config.toml
n_layer = 16
d_model = 192
n_head = 6
n_kv_head = 6
head_dim = 64
d_mlp = 384
vocab_size = 2048
activation = "swiglu"
norm = "layernorm"
norm_place = "pre"
norm_eps = 1e-06
positions = "rope"
rope_base = 10000.0
rope_fraction = 1.0
qk_norm = false
attn_scale = 0.125
bias = "none"
tie_embeddings = false
parallel_block = false
init = "normal"
init_std_qkv = 0.0478
init_std_o = 0.00597
init_std_up = 0.0478
init_std_down = 0.00597
optimizer = "adamw"
lr = 0.00175
beta1 = 0.95
beta2 = 0.98
weight_decay = 0.23
lr_head = 0.00737
grad_clip = 1.0
warmup_steps = 288
schedule = "wsd"
decay_fraction = 0.885
decay_shape = "linear"
final_lr_fraction = 0.05
batch_tokens = [32768, 65536, 98304]
seq_len = 512
doc_mask = true
train_tokens = 256200000
steps = 4309
dataset = "wikipedia_en"
MLP neurons of a small language model. Each row is named by its layer, matrix (gate and up: input weights; down: output weights) and neuron, and shows model dimensions 16-111. Each number is 200 + 20 x the weight over its row's rms, rounded and kept within 0 to 999. A neuron's up and down rows have the sign that makes its largest values positive.
After each neuron's rows, "fires on" lists the tokens most often at its 100 highest values on Wikipedia text that the model never trained on; "fires before" lists the tokens most often just after its 100 highest values on Wikipedia text that the model never trained on. A number after a token or word is its count.

L12.gate86,185,209,183,196,219,199,157,236,206,205,196,208,187,191,210,218,194,188,217,210,241,216,187,208,198,189,208,224,188,179,221,189,218,210,215,180,230,209,197,183,195,189,152,205,181,216,196,173,198,189,179,196,225,178,153,175,207,186,246,201,214,220,204,198,191,229,151,214,182,218,217,177,212,202,230,167,208,210,178,191,182,193,207,216,214,223,176,221,208,205,215,207,211,170,187,189
L12.up86,225,179,194,241,170,185,180,215,215,189,174,155,202,209,198,211,182,191,201,213,186,214,219,203,158,191,205,191,193,213,170,198,222,179,202,202,197,220,177,177,216,201,195,213,178,213,191,222,202,196,181,204,217,197,222,216,221,203,211,168,202,237,176,223,223,232,146,172,225,215,212,220,186,173,188,172,198,205,194,254,165,186,187,195,204,169,207,212,212,195,204,196,198,187,198,205
L12.down86,201,206,147,193,196,164,187,216,196,222,206,210,203,201,200,202,220,160,188,189,195,219,216,208,180,204,184,182,212,213,216,204,193,207,228,202,221,237,206,201,206,213,172,187,209,195,173,207,140,187,213,182,193,221,210,183,209,221,198,209,221,206,195,183,190,204,221,204,179,206,225,200,232,219,205,201,173,209,205,159,207,198,192,196,223,189,220,223,221,180,204,164,211,207,192,197
fires on: " w" 71, "pr" 9, "ist" 5, " W" 4, "w" 4, "et" 4
fires before: "ri" 23, "or" 11, "ent" 9, "ant" 8, "o" 8, "act" 6

L7.gate48,211,210,216,224,199,217,213,174,168,145,198,206,169,206,228,178,200,200,198,229,211,270,212,207,221,228,206,196,181,207,192,203,206,217,212,187,195,201,169,220,193,177,183,199,169,193,224,208,212,202,195,194,205,240,214,218,200,185,177,187,242,195,213,204,211,212,200,205,183,190,167,204,187,153,193,184,179,165,210,151,232,136,203,209,178,203,185,178,203,214,193,188,194,179,222,205
L7.up48,212,178,237,179,197,158,227,196,191,188,223,222,185,235,190,178,202,216,206,214,179,188,197,197,200,200,239,171,202,189,211,212,200,204,201,200,217,194,206,201,172,198,247,201,206,175,198,222,210,146,190,214,214,196,205,219,169,189,201,200,191,176,263,171,197,199,192,213,190,155,206,166,193,233,221,234,196,191,177,202,186,170,198,205,163,184,188,213,215,207,170,214,181,214,220,170
L7.down48,189,223,202,236,199,213,175,192,172,169,225,173,219,244,215,194,222,221,190,170,209,190,222,159,207,166,219,169,208,182,260,188,231,191,232,235,206,216,212,199,204,230,230,212,192,226,183,191,185,200,226,181,176,192,192,203,192,191,214,214,222,193,216,193,229,228,196,185,247,227,209,205,182,220,211,199,199,149,190,203,208,213,204,162,176,197,232,199,246,186,218,178,177,192,197,208
fires on: " is" 39, " was" 18, "ph" 9, " later" 6
fires before: " a" 40, " an" 12, " the" 4, ":" 4, "'" 4

L6.gate111,189,190,176,168,195,159,214,173,229,195,211,200,188,260,243,215,196,212,199,224,211,240,196,216,184,200,212,223,178,163,177,197,206,184,229,191,176,177,196,190,164,211,175,206,208,201,169,201,184,234,188,172,205,190,171,176,189,219,198,211,208,194,208,182,224,196,191,193,210,196,221,191,218,180,212,182,237,198,202,196,188,179,238,212,170,196,204,228,232,218,183,194,206,184,207,211
L6.up111,221,199,218,251,200,188,225,186,164,191,196,204,204,162,193,190,162,238,227,219,203,187,190,190,217,230,206,194,189,200,195,246,206,182,193,197,213,200,176,211,220,170,224,195,183,203,199,250,199,190,202,206,222,226,175,229,205,202,200,196,208,212,219,213,182,178,222,183,211,162,183,217,181,185,178,196,202,138,199,195,203,183,186,192,174,179,210,214,204,224,183,226,218,195,177,178
L6.down111,215,240,229,194,189,233,207,189,204,182,195,175,189,183,177,183,237,208,184,208,204,229,195,197,186,204,218,226,174,176,193,191,241,175,237,203,232,209,187,187,218,210,232,200,193,149,192,180,171,200,214,193,209,197,213,178,227,211,158,205,173,184,181,190,189,198,212,221,181,177,244,192,200,159,215,216,214,223,194,214,156,197,199,200,214,224,201,222,206,185,157,218,208,160,171,212
fires on: " " 75, " is" 23
fires before: " " 49, " a" 16, " an" 7, " Li" 4

L12.gate305,234,208,218,192,188,211,218,194,220,186,171,220,214,196,209,211,187,181,180,223,215,202,230,182,178,205,206,186,198,188,228,211,207,194,197,157,175,225,198,199,180,202,192,186,168,218,212,185,157,231,227,205,225,218,170,197,205,176,203,192,191,212,222,223,220,176,143,206,232,190,193,154,190,183,232,216,208,164,195,178,184,202,217,177,200,215,194,199,207,225,198,238,207,197,203,186
L12.up305,208,186,203,218,201,201,193,210,207,198,189,226,211,218,218,186,171,193,163,188,230,137,192,193,234,191,187,189,208,175,176,184,231,186,187,186,215,174,217,175,227,194,167,172,204,194,195,217,167,225,209,179,220,201,216,179,222,160,198,190,200,175,249,208,210,198,198,199,216,184,246,223,177,220,223,181,241,166,196,161,197,190,191,168,184,197,183,220,199,182,216,218,180,197,177,224
L12.down305,176,216,201,200,179,187,241,175,162,169,191,170,159,214,163,201,196,188,203,186,199,202,205,184,209,166,249,193,225,211,170,216,175,222,196,198,228,159,207,178,217,218,232,247,197,222,223,189,203,202,219,221,199,211,222,204,204,157,223,220,206,186,183,194,217,196,159,202,208,221,184,192,200,201,203,182,223,188,222,216,197,191,192,218,197,198,186,202,198,229,184,215,211,226,180,216
fires on: " is" 46, ")," 14, " was" 13, " =" 13, "emb" 6
fires before: " a" 39, "\n" 13, " an" 12, "er" 5

L13.gate71,183,202,211,237,194,192,231,201,207,215,166,185,199,193,210,171,225,193,188,204,201,180,176,193,215,235,206,169,185,215,182,198,210,174,183,195,162,204,192,179,171,195,204,202,174,202,209,191,192,198,204,198,212,218,223,216,202,227,206,227,177,188,172,187,217,240,182,199,205,186,150,195,185,173,199,172,229,154,233,188,183,196,172,195,233,187,188,203,190,182,200,183,208,187,236,215
L13.up71,222,200,191,173,198,230,197,183,167,183,181,217,218,148,219,220,185,191,180,213,191,213,139,226,196,175,197,193,224,222,234,226,202,204,173,202,212,198,210,224,195,231,208,176,193,211,210,190,199,199,186,227,178,197,196,178,198,228,232,171,199,196,222,151,183,221,253,176,205,199,188,149,202,184,185,229,192,210,207,212,191,201,170,191,176,188,199,191,203,192,210,240,182,195,178,181
L13.down71,192,186,191,189,193,163,195,207,193,238,174,193,177,186,211,208,195,227,207,196,207,207,173,172,173,214,200,222,213,180,188,171,226,173,199,176,182,217,189,239,189,205,207,192,203,195,208,201,179,170,160,191,195,201,174,195,214,229,236,227,219,195,219,227,201,257,182,227,166,225,187,233,207,194,210,199,193,216,194,215,183,177,193,201,158,163,201,196,171,207,212,188,203,190,211,185
fires on: "s" 68, "is" 8, "as" 4, "ne" 4
fires before: "s" 54

L4.gate330,182,225,252,220,194,150,210,216,210,194,182,209,179,195,201,194,205,205,191,199,214,211,239,184,213,199,190,151,188,190,182,226,200,186,192,208,208,187,155,185,176,188,172,197,198,208,197,201,207,197,215,182,189,190,249,220,181,215,210,204,191,205,174,152,196,215,214,184,200,203,201,206,202,194,166,188,139,188,201,181,204,193,164,216,203,208,206,166,182,217,209,175,211,201,191,257
L4.up330,204,225,198,188,191,196,208,220,213,194,195,190,180,217,224,219,224,229,217,208,204,249,195,187,185,206,191,200,205,179,193,215,195,176,138,179,176,201,203,231,175,237,180,186,237,176,193,185,209,196,213,195,193,199,222,160,153,194,191,177,204,182,201,225,191,195,187,222,230,195,212,197,206,215,191,208,216,194,201,175,168,201,210,218,233,213,195,205,226,200,187,199,182,195,176,224
L4.down330,183,198,237,210,209,189,167,197,222,220,202,191,223,196,193,189,176,205,182,203,214,166,239,172,220,207,188,204,195,203,219,216,237,167,183,209,183,190,186,212,210,201,212,230,210,185,208,186,171,175,191,213,186,175,220,222,209,219,229,224,224,217,210,189,176,193,177,216,207,210,199,222,188,184,198,183,173,194,197,175,181,239,190,199,204,219,190,204,190,207,231,183,219,202,188,194
fires on: "\n" 43, " 2" 20, "82" 4, " Russia" 4
fires before: "\n" 43, "." 11, "," 6

L3.gate297,193,199,201,235,207,158,197,184,188,177,206,165,222,188,206,200,225,212,192,205,206,235,218,176,212,229,192,185,211,194,222,196,203,163,222,152,252,204,190,216,206,216,183,239,181,200,155,185,227,189,182,178,221,156,187,171,220,201,226,233,222,198,214,200,216,203,192,209,204,199,199,222,168,220,193,224,197,188,202,214,186,216,188,204,202,191,222,165,170,213,190,238,216,220,208,233
L3.up297,194,194,191,233,191,172,170,198,190,220,197,161,166,187,201,197,228,221,175,217,200,224,212,196,196,223,178,207,197,210,211,185,200,189,203,189,225,215,165,207,191,234,182,205,156,204,164,168,222,197,177,200,200,163,171,166,232,184,223,215,212,197,197,221,228,209,171,184,228,205,181,216,160,226,184,208,199,195,216,224,187,232,188,174,203,203,211,164,179,228,214,219,210,226,231,214
L3.down297,191,183,181,232,208,195,200,174,201,184,224,178,218,199,225,187,203,245,179,180,198,219,218,207,197,241,197,205,208,214,236,193,192,198,233,168,211,190,204,241,197,250,177,216,155,174,179,172,233,199,173,176,229,200,176,169,213,181,232,226,186,177,199,197,217,211,186,194,207,201,190,195,213,210,195,231,181,201,218,246,181,222,190,195,205,194,216,188,189,208,167,221,206,210,204,228
fires on: " w" 87, " dis" 13
fires before: "ri" 15, "ent" 11, "o" 10, "ant" 10, "or" 10, "ide" 6

L6.gate19,177,192,216,221,233,228,220,217,204,173,220,191,188,213,193,191,249,194,175,219,213,208,214,184,189,232,216,221,193,167,207,217,207,197,199,192,184,186,187,191,207,181,182,151,198,213,229,201,179,203,183,174,194,209,203,220,209,220,187,204,233,196,172,183,206,210,186,175,200,168,150,161,251,183,197,174,221,196,220,268,232,178,212,183,191,194,209,187,173,212,212,178,176,201,198,179
L6.up19,204,202,200,199,213,203,224,191,199,178,207,197,189,210,205,219,213,218,174,219,228,228,195,220,174,215,169,220,200,170,208,234,200,164,224,176,179,203,169,197,221,196,211,194,190,172,224,177,170,188,211,178,219,215,184,252,178,204,199,187,202,177,192,220,180,192,192,201,217,172,177,190,201,196,228,170,201,198,214,237,239,216,216,190,218,233,205,210,173,225,169,186,199,205,197,207
L6.down19,194,185,214,225,192,171,202,151,215,221,226,170,201,247,194,155,209,208,180,198,176,187,178,214,174,175,207,170,197,199,228,202,189,208,231,218,225,162,159,186,209,165,181,213,169,180,188,213,173,208,221,239,185,219,211,184,212,222,194,193,200,205,227,227,219,224,208,245,175,158,257,159,215,193,198,188,211,211,226,186,186,184,179,200,197,187,210,196,215,192,220,194,196,204,175,199
fires on: " " 81, " |" 16
fires before: " " 59, " Li" 4, " National" 4

L3.gate149,204,178,209,221,187,181,203,193,200,190,206,175,147,202,208,169,198,214,197,230,209,227,203,196,207,219,218,204,187,237,202,201,229,213,188,195,233,200,201,188,179,205,175,187,160,189,177,195,195,179,170,185,235,221,203,184,232,191,215,182,228,196,179,227,236,221,164,215,195,181,202,204,193,205,141,186,196,189,257,224,175,194,218,175,221,214,210,180,225,190,203,208,188,206,208,213
L3.up149,184,179,208,226,204,183,237,176,222,196,199,177,204,164,225,202,191,233,207,209,214,184,239,214,177,246,169,206,201,223,216,187,196,236,211,192,221,208,223,199,182,216,174,202,177,213,167,190,197,183,207,165,248,219,214,188,197,203,225,193,224,224,155,195,192,231,197,220,171,183,199,205,201,216,158,234,188,214,217,219,176,192,218,194,224,183,204,201,175,183,162,184,201,201,214,215
L3.down149,210,160,183,219,198,214,206,189,224,203,221,182,221,183,222,194,190,224,183,207,197,205,199,212,182,223,215,204,209,223,222,181,206,206,238,179,203,174,204,229,194,245,143,210,166,182,163,176,200,178,189,174,228,204,209,186,193,189,252,214,205,186,184,209,211,225,173,188,195,194,195,193,221,227,169,226,155,215,206,218,189,198,226,183,212,192,195,205,200,174,176,198,201,201,228,220
fires on: " w" 87, " gr" 11
fires before: "ri" 15, "ent" 11, "ant" 11, "o" 11, "or" 10, "ide" 6

L2.gate98,193,230,193,200,209,157,191,186,209,203,225,193,208,181,213,169,193,212,201,231,201,208,200,184,257,206,207,197,198,185,201,205,211,199,179,174,221,175,186,214,200,214,194,224,180,195,239,189,181,195,225,171,189,208,221,193,190,202,179,175,239,152,214,172,177,208,187,159,171,203,228,224,183,194,197,167,165,211,191,178,157,204,211,186,167,207,202,179,211,215,201,200,161,191,207,221
L2.up98,195,210,179,192,222,184,186,211,235,197,197,192,210,186,234,208,212,198,180,172,237,201,192,192,190,206,182,193,214,214,187,189,207,203,199,192,201,182,160,239,189,185,188,184,190,195,229,187,154,200,203,195,170,210,223,206,200,203,195,180,194,200,228,174,202,185,206,165,202,206,206,207,200,179,215,163,177,235,209,176,205,171,215,191,205,201,186,177,191,231,223,188,178,196,191,205
L2.down98,187,204,225,220,200,221,167,186,170,195,197,197,202,220,168,181,179,207,199,153,209,201,237,224,151,211,173,184,198,198,191,212,196,214,219,183,183,213,164,204,177,224,224,167,215,195,190,191,196,184,199,193,196,210,199,205,200,203,191,177,164,213,195,210,218,164,194,212,203,150,212,197,197,179,207,234,233,185,193,213,205,214,205,203,210,219,223,167,203,209,236,202,226,199,197,190
fires on: "\n" 36, "ven" 29, "z" 15, "ight" 9, "===" 8
fires before: "\n" 37, "-" 8, "ue" 4, "ine" 4

L13.gate164,216,225,187,193,166,194,203,217,167,155,213,193,210,201,222,176,195,208,228,229,180,231,191,196,202,179,212,176,219,220,219,181,188,235,185,185,203,195,201,191,205,194,217,182,213,202,185,116,172,205,164,211,235,194,170,191,224,179,219,170,190,173,271,202,220,198,188,204,182,222,192,206,192,203,196,189,212,183,185,193,216,209,209,206,191,203,188,212,214,196,191,196,182,195,180,168
L13.up164,190,179,180,204,192,209,216,226,183,165,208,194,192,190,200,208,199,177,199,228,185,237,183,168,190,205,158,169,223,203,217,172,222,194,162,192,224,187,196,206,211,186,226,201,227,195,193,220,177,214,212,219,226,203,201,208,216,208,177,221,239,201,219,192,194,236,195,195,188,212,229,176,192,188,173,222,242,166,190,220,190,188,249,148,187,222,192,198,230,203,227,196,209,168,197,224
L13.down164,173,218,191,188,194,184,228,155,205,200,194,214,235,207,227,160,168,202,214,203,191,188,198,212,183,214,223,196,222,176,171,203,175,172,209,162,237,204,211,197,192,206,181,195,192,199,162,181,212,212,195,176,199,198,229,190,192,202,232,203,215,193,177,179,211,212,239,194,182,209,174,193,230,183,179,184,185,256,184,186,184,210,175,182,210,212,240,194,226,182,184,210,196,242,200,200
fires on: "'" 40, " was" 27, " is" 15
fires before: "," 19, "\n" 17, " a" 8, " released" 8, " (" 6

L12.gate63,223,227,233,200,218,209,176,197,191,170,200,210,199,187,213,208,223,223,170,206,212,222,182,197,201,178,176,198,210,222,170,203,209,219,205,179,195,213,194,214,214,180,202,193,194,205,197,227,168,165,190,170,245,190,202,240,215,168,160,217,206,195,206,200,249,231,207,207,213,169,175,217,150,215,202,202,217,184,165,199,174,196,175,205,220,189,195,216,170,194,153,198,202,183,195,214
L12.up63,229,166,194,219,213,185,204,190,188,204,196,208,211,171,241,201,163,198,194,166,215,218,207,202,230,232,167,206,205,186,163,220,202,168,173,221,223,188,216,192,210,211,192,220,184,205,199,193,194,193,191,195,221,194,200,197,218,205,219,156,209,236,189,211,228,203,229,179,191,202,181,166,194,205,220,191,190,215,204,182,249,213,202,202,200,181,207,182,199,212,173,217,170,204,215,214
L12.down63,207,209,210,175,175,183,207,217,222,185,213,224,222,178,191,203,199,202,228,176,196,186,181,183,202,191,199,200,215,191,217,158,203,194,205,175,197,190,236,215,178,214,173,133,171,210,196,224,190,197,176,209,173,218,166,221,225,170,184,194,215,228,209,214,199,208,219,212,194,190,180,177,160,211,230,192,215,187,206,225,169,181,238,220,192,201,160,251,201,172,183,179,205,197,210,183
fires on: "ver" 30, "re" 15, "n" 12, "le" 7, "gre" 7, "ne" 6
fires before: "n" 31, "y" 7, "en" 7, "s" 6, "e" 6, "ed" 5

L3.gate159,185,206,185,196,195,206,219,207,182,214,188,160,174,203,215,222,249,229,207,199,227,259,193,181,209,203,202,232,214,189,161,207,193,190,205,175,212,231,196,151,223,245,221,158,217,234,178,199,179,235,193,211,174,200,179,209,191,204,206,197,211,170,186,196,209,184,166,171,195,219,197,204,194,190,189,238,206,189,201,236,199,176,237,192,219,194,200,183,170,214,202,219,214,202,239,169
L3.up159,211,203,195,237,182,228,202,211,180,228,205,194,175,199,222,190,230,248,162,203,208,211,178,197,204,208,184,193,193,178,184,203,225,181,170,223,214,226,191,165,161,203,219,188,190,204,185,216,170,217,191,205,207,221,199,196,201,197,182,186,207,191,183,190,201,190,169,185,204,219,209,190,227,201,199,198,196,231,207,200,197,170,226,196,199,191,198,171,203,202,164,193,209,192,206,147
L3.down159,217,233,201,211,189,224,203,164,172,209,229,202,161,192,233,191,221,227,169,208,218,253,194,222,199,219,189,194,172,197,171,196,218,213,212,193,206,207,184,173,177,234,209,188,203,211,172,234,197,190,179,206,184,194,186,206,190,180,203,216,194,176,182,199,191,208,216,163,216,194,202,190,210,222,201,247,203,207,207,179,208,193,239,178,188,192,205,167,184,173,184,202,207,184,233,150
fires on: " cl" 35, " qu" 31, " Qu" 21, "cc" 10
fires before: "as" 21, "al" 13, "ar" 12, "e" 9, "ick" 6

L9.gate146,223,184,204,215,187,200,213,226,253,225,182,209,173,217,185,193,226,183,223,218,197,216,224,181,211,184,177,214,246,191,226,217,203,196,160,223,181,163,190,188,213,170,178,206,141,196,214,206,190,230,213,213,205,203,175,214,207,196,228,205,176,199,164,169,232,186,208,227,202,204,162,208,203,193,199,183,171,198,229,206,196,208,207,188,174,198,208,166,215,229,192,230,187,221,207,178
L9.up146,170,134,224,211,214,216,202,222,204,225,204,208,177,223,198,216,194,181,187,199,232,198,217,271,208,167,208,233,221,206,196,208,179,211,197,203,162,183,225,227,221,183,177,204,225,200,209,178,194,179,195,234,211,227,148,216,221,174,186,216,180,192,206,184,188,205,216,200,204,167,190,199,205,203,172,232,204,181,162,207,160,184,194,204,170,172,163,222,185,197,179,195,222,175,173,182
L9.down146,177,204,215,206,208,185,220,210,154,232,206,220,222,198,183,168,193,207,188,206,172,189,237,208,183,199,235,215,215,213,223,182,182,187,198,216,209,202,196,184,201,189,175,213,170,167,210,194,217,244,179,206,178,206,164,200,218,210,251,203,175,209,252,217,201,168,207,203,168,195,217,199,165,222,230,205,179,193,201,204,188,200,191,173,196,211,217,222,186,212,178,194,204,216,197,199
fires on: " R" 58, " D" 26, " L" 16
fires before: "ed" 11, "." 10, "y" 10, "er" 8, "and" 7, "ang" 6

L6.gate63,186,183,202,170,204,189,203,189,177,211,171,204,206,210,195,205,199,195,222,218,224,201,223,197,183,183,211,237,208,196,178,255,218,184,183,191,232,209,220,215,194,177,182,214,239,205,192,182,196,176,221,198,193,203,195,208,211,205,198,206,221,232,209,244,235,213,208,202,191,238,234,181,221,208,220,155,171,174,208,214,204,212,177,206,186,219,189,245,204,204,170,217,194,214,201,207
L6.up63,220,193,210,181,178,184,185,200,176,181,233,179,207,208,207,188,228,149,230,209,209,194,184,232,196,181,183,222,172,198,192,167,173,188,182,211,223,217,222,227,205,145,179,211,217,180,203,192,188,163,201,175,173,212,190,180,200,194,216,206,197,202,224,214,223,229,186,208,192,204,193,223,208,200,221,208,175,181,209,212,223,201,168,208,223,187,215,200,201,196,183,175,219,214,210,167
L6.down63,231,203,176,186,207,177,211,177,211,201,198,163,201,202,175,207,173,213,192,224,200,204,207,212,215,168,189,209,176,198,199,205,178,208,184,209,198,222,209,218,202,193,172,197,226,197,179,212,179,186,219,196,205,217,184,188,183,205,215,233,215,208,215,215,184,209,177,171,155,192,193,195,206,220,227,211,219,149,171,217,214,200,179,214,200,184,192,214,207,156,216,192,213,187,196,199
fires on: " —" 63, " since" 21, "or" 8, "t" 8
fires before: ";" 35, " |" 26, "to" 4

L10.gate174,232,178,205,189,180,212,197,215,209,178,224,180,187,215,188,221,222,171,197,243,205,190,187,212,185,209,162,204,198,187,172,210,183,231,143,182,186,216,190,231,227,207,162,208,191,189,185,205,196,175,208,178,180,175,183,226,185,171,172,177,208,222,180,195,200,236,193,186,166,231,226,215,190,226,203,193,188,185,186,195,190,201,174,199,214,213,204,198,201,179,239,247,217,182,219,212
L10.up174,202,186,234,233,169,185,191,199,193,199,228,223,195,180,197,195,217,183,228,215,210,174,214,212,215,196,181,236,202,209,186,210,198,224,156,202,193,195,216,186,228,176,205,159,194,197,215,199,209,196,248,188,183,217,175,229,223,215,191,192,187,194,202,248,208,190,174,193,206,191,191,184,221,214,175,214,166,173,176,182,158,189,194,189,240,199,202,210,187,180,213,179,185,195,193,186
L10.down174,194,148,225,196,196,173,229,199,232,197,229,197,219,197,215,211,210,204,183,227,178,191,183,207,216,229,200,196,197,183,191,201,195,192,184,176,222,204,212,199,188,207,202,208,191,199,165,220,153,204,233,233,202,220,205,221,209,194,200,186,191,181,205,223,203,163,164,209,213,226,205,210,200,209,188,183,207,187,192,220,181,213,181,198,212,183,179,205,185,158,194,215,196,197,186,185
fires on: " under" 38, " Year" 12, "out" 8, " —" 8, "der" 5
fires before: " |" 24, " the" 14, "e" 6, ";" 6, "s" 5, "st" 4

L4.gate164,203,147,205,204,198,209,190,178,191,240,178,156,184,259,193,211,172,173,195,197,199,231,199,207,191,180,176,203,180,171,209,246,204,197,146,184,221,218,209,198,180,196,196,183,188,200,205,223,203,226,215,207,199,175,217,204,191,207,187,236,235,182,201,214,205,210,180,203,187,209,174,201,198,230,184,220,190,166,204,202,203,177,168,203,198,208,220,215,175,189,208,181,201,196,212,198
L4.up164,189,217,182,178,181,205,191,161,202,183,176,183,185,206,187,202,186,202,184,210,199,172,149,187,219,203,209,219,165,196,201,214,221,204,195,185,201,216,209,216,218,183,203,188,205,195,192,219,200,205,237,166,183,213,230,245,171,193,204,231,231,208,209,197,202,208,211,201,205,184,185,213,236,231,209,184,205,164,183,158,227,181,191,195,216,204,216,213,197,168,194,215,176,231,162,199
L4.down164,199,187,214,211,171,195,208,167,213,193,219,187,180,207,184,196,206,218,181,213,177,184,159,177,244,193,193,201,179,195,223,211,200,209,206,191,204,212,210,212,222,183,204,223,203,181,193,187,176,207,193,163,174,225,233,241,173,208,230,203,201,249,204,199,199,183,187,197,194,204,200,200,186,212,216,209,184,195,185,180,229,196,180,206,200,205,208,246,178,172,221,220,171,209,169,196
fires on: " —" 89, " left" 11
fires before: ";" 46, " |" 30, " " 5

L3.gate182,212,162,206,182,214,181,245,179,161,241,215,172,227,191,211,194,201,205,198,213,229,184,215,231,197,180,226,210,203,169,189,195,200,192,182,160,153,210,175,228,186,227,207,220,200,229,205,225,183,185,219,233,209,189,169,183,240,198,185,176,202,202,209,215,187,200,195,227,217,213,199,214,237,213,181,238,213,237,200,191,174,192,252,164,188,205,185,206,214,167,186,167,187,218,222,178
L3.up182,215,196,220,206,200,188,235,185,161,253,196,206,213,219,202,194,174,191,202,229,219,221,228,198,186,196,198,227,250,203,190,160,199,219,182,193,159,191,176,170,196,247,169,207,219,201,206,220,166,206,203,217,224,183,190,160,218,206,234,193,213,172,165,257,214,215,202,210,207,211,182,210,205,196,196,216,209,235,211,200,200,168,209,160,159,211,174,180,210,185,200,197,203,196,240,154
L3.down182,204,176,209,194,186,197,246,178,192,231,219,195,230,207,218,186,198,207,195,219,190,205,197,204,188,177,228,202,206,191,165,200,195,203,180,172,194,181,183,209,211,219,211,220,210,225,218,236,192,191,213,214,204,202,213,202,229,201,181,203,195,209,203,201,203,222,201,217,223,216,196,232,209,186,177,241,184,226,204,176,165,197,213,163,197,201,196,230,188,185,195,185,197,229,177,165
fires on: " Vi" 42, " qu" 29, " vi" 19, " Qu" 10
fires before: "ctor" 16, "al" 12, "ar" 8, "s" 7, "r" 7, "ce" 7

L3.gate66,183,171,182,194,204,194,193,173,212,184,187,182,160,181,210,203,190,205,223,221,195,228,181,204,214,200,223,169,205,196,186,203,189,208,255,191,189,207,172,215,187,210,194,187,179,188,146,181,205,192,208,205,248,194,186,194,215,178,202,235,203,191,237,209,196,213,205,222,214,212,210,154,189,218,181,162,212,187,187,199,213,208,216,189,202,216,200,206,177,176,202,239,182,186,209,202
L3.up66,198,196,177,241,187,227,206,196,194,173,190,200,253,211,202,182,198,179,225,176,190,191,175,208,164,208,235,181,235,216,208,188,209,205,188,210,197,202,175,199,164,222,214,204,198,221,198,207,214,182,175,181,203,196,205,195,198,190,212,222,208,197,199,223,236,216,219,232,206,182,204,196,189,220,197,184,185,211,215,226,193,202,186,184,199,178,205,179,218,182,157,249,233,215,231,184
L3.down66,199,173,196,200,194,219,195,176,226,202,221,187,189,170,193,196,183,213,186,229,189,208,194,231,213,190,216,188,203,208,196,187,198,195,234,196,176,188,180,227,166,236,200,196,165,184,155,210,190,193,199,185,240,206,178,152,200,169,203,229,205,193,216,236,215,214,206,212,227,202,212,137,190,200,174,190,176,187,189,205,202,200,239,178,196,207,196,208,219,166,178,225,208,202,207,186
fires on: " w" 61, " took" 13, " tr" 13, " take" 8, " hold" 4
fires before: "ri" 14, "ent" 11, "ack" 9, "ant" 8, "o" 7, "or" 7

L2.gate239,203,165,180,189,218,159,189,197,198,219,207,172,175,222,200,198,191,236,223,235,227,184,202,171,180,178,200,165,207,203,187,177,232,221,195,213,194,186,220,196,234,224,170,192,207,201,200,181,151,237,221,193,199,202,218,192,215,187,221,213,191,222,196,190,190,228,190,216,198,196,185,215,231,212,190,124,217,196,203,152,188,206,215,187,158,195,190,188,193,202,213,233,170,229,206,206
L2.up239,187,178,164,192,245,179,173,211,198,194,200,217,191,207,220,213,198,234,201,181,207,166,184,198,176,189,210,176,188,220,207,217,217,224,212,230,183,198,218,198,227,181,159,202,193,198,193,211,183,191,215,201,187,225,211,189,219,193,209,191,202,209,212,182,173,215,199,186,183,181,187,198,214,206,215,181,186,210,195,174,194,186,209,204,150,161,184,166,171,197,197,213,145,204,159,215
L2.down239,228,239,227,221,181,221,186,194,200,172,213,214,207,181,226,182,201,174,177,165,171,183,212,222,223,205,201,205,197,199,220,213,171,154,213,187,186,227,165,211,154,198,205,195,163,177,162,228,220,187,185,170,223,183,210,195,179,215,199,197,224,177,193,240,210,202,212,194,191,168,190,210,160,180,219,233,223,200,210,217,202,214,210,168,231,220,200,188,221,181,201,206,223,156,205,196
fires on: "\n" 73, " by" 17, " st" 6
fires before: "\n" 46, "-" 29

L12.gate51,208,187,202,209,200,222,178,200,201,170,187,227,200,227,207,203,211,187,223,198,174,197,195,182,182,206,200,194,212,218,211,196,206,214,190,226,183,195,182,199,221,205,239,192,214,214,189,177,239,187,233,217,216,210,234,205,189,185,208,199,230,179,219,207,217,242,187,221,158,192,165,168,176,207,199,184,211,192,231,170,191,185,197,226,203,169,181,222,195,201,212,235,212,207,192,176
L12.up51,211,209,227,217,186,221,180,220,230,198,230,159,175,199,216,178,178,203,211,210,226,212,186,217,242,210,178,202,195,193,184,203,211,223,203,203,187,209,204,191,210,210,194,172,174,218,169,183,148,154,196,185,250,205,183,192,198,221,217,179,199,214,199,191,185,186,230,182,175,188,213,198,198,175,201,216,224,218,185,231,207,187,220,216,207,186,238,223,192,188,193,193,243,184,217,216
L12.down51,198,218,238,196,166,236,223,214,192,198,183,198,182,209,190,199,204,205,217,216,135,161,197,181,206,202,173,198,169,172,217,203,189,209,186,206,219,221,209,167,170,220,204,209,197,198,203,209,213,196,192,235,199,203,194,235,218,204,190,198,190,218,226,207,203,212,191,180,176,200,210,200,167,215,187,223,217,213,200,226,192,211,209,160,220,213,165,237,187,194,178,230,218,188,223,166
fires on: "ri" 22, "s" 14, "ine" 13, "ie" 7, "red" 7, "am" 6
fires before: "s" 23, "se" 13, "it" 8, "f" 7, "ve" 6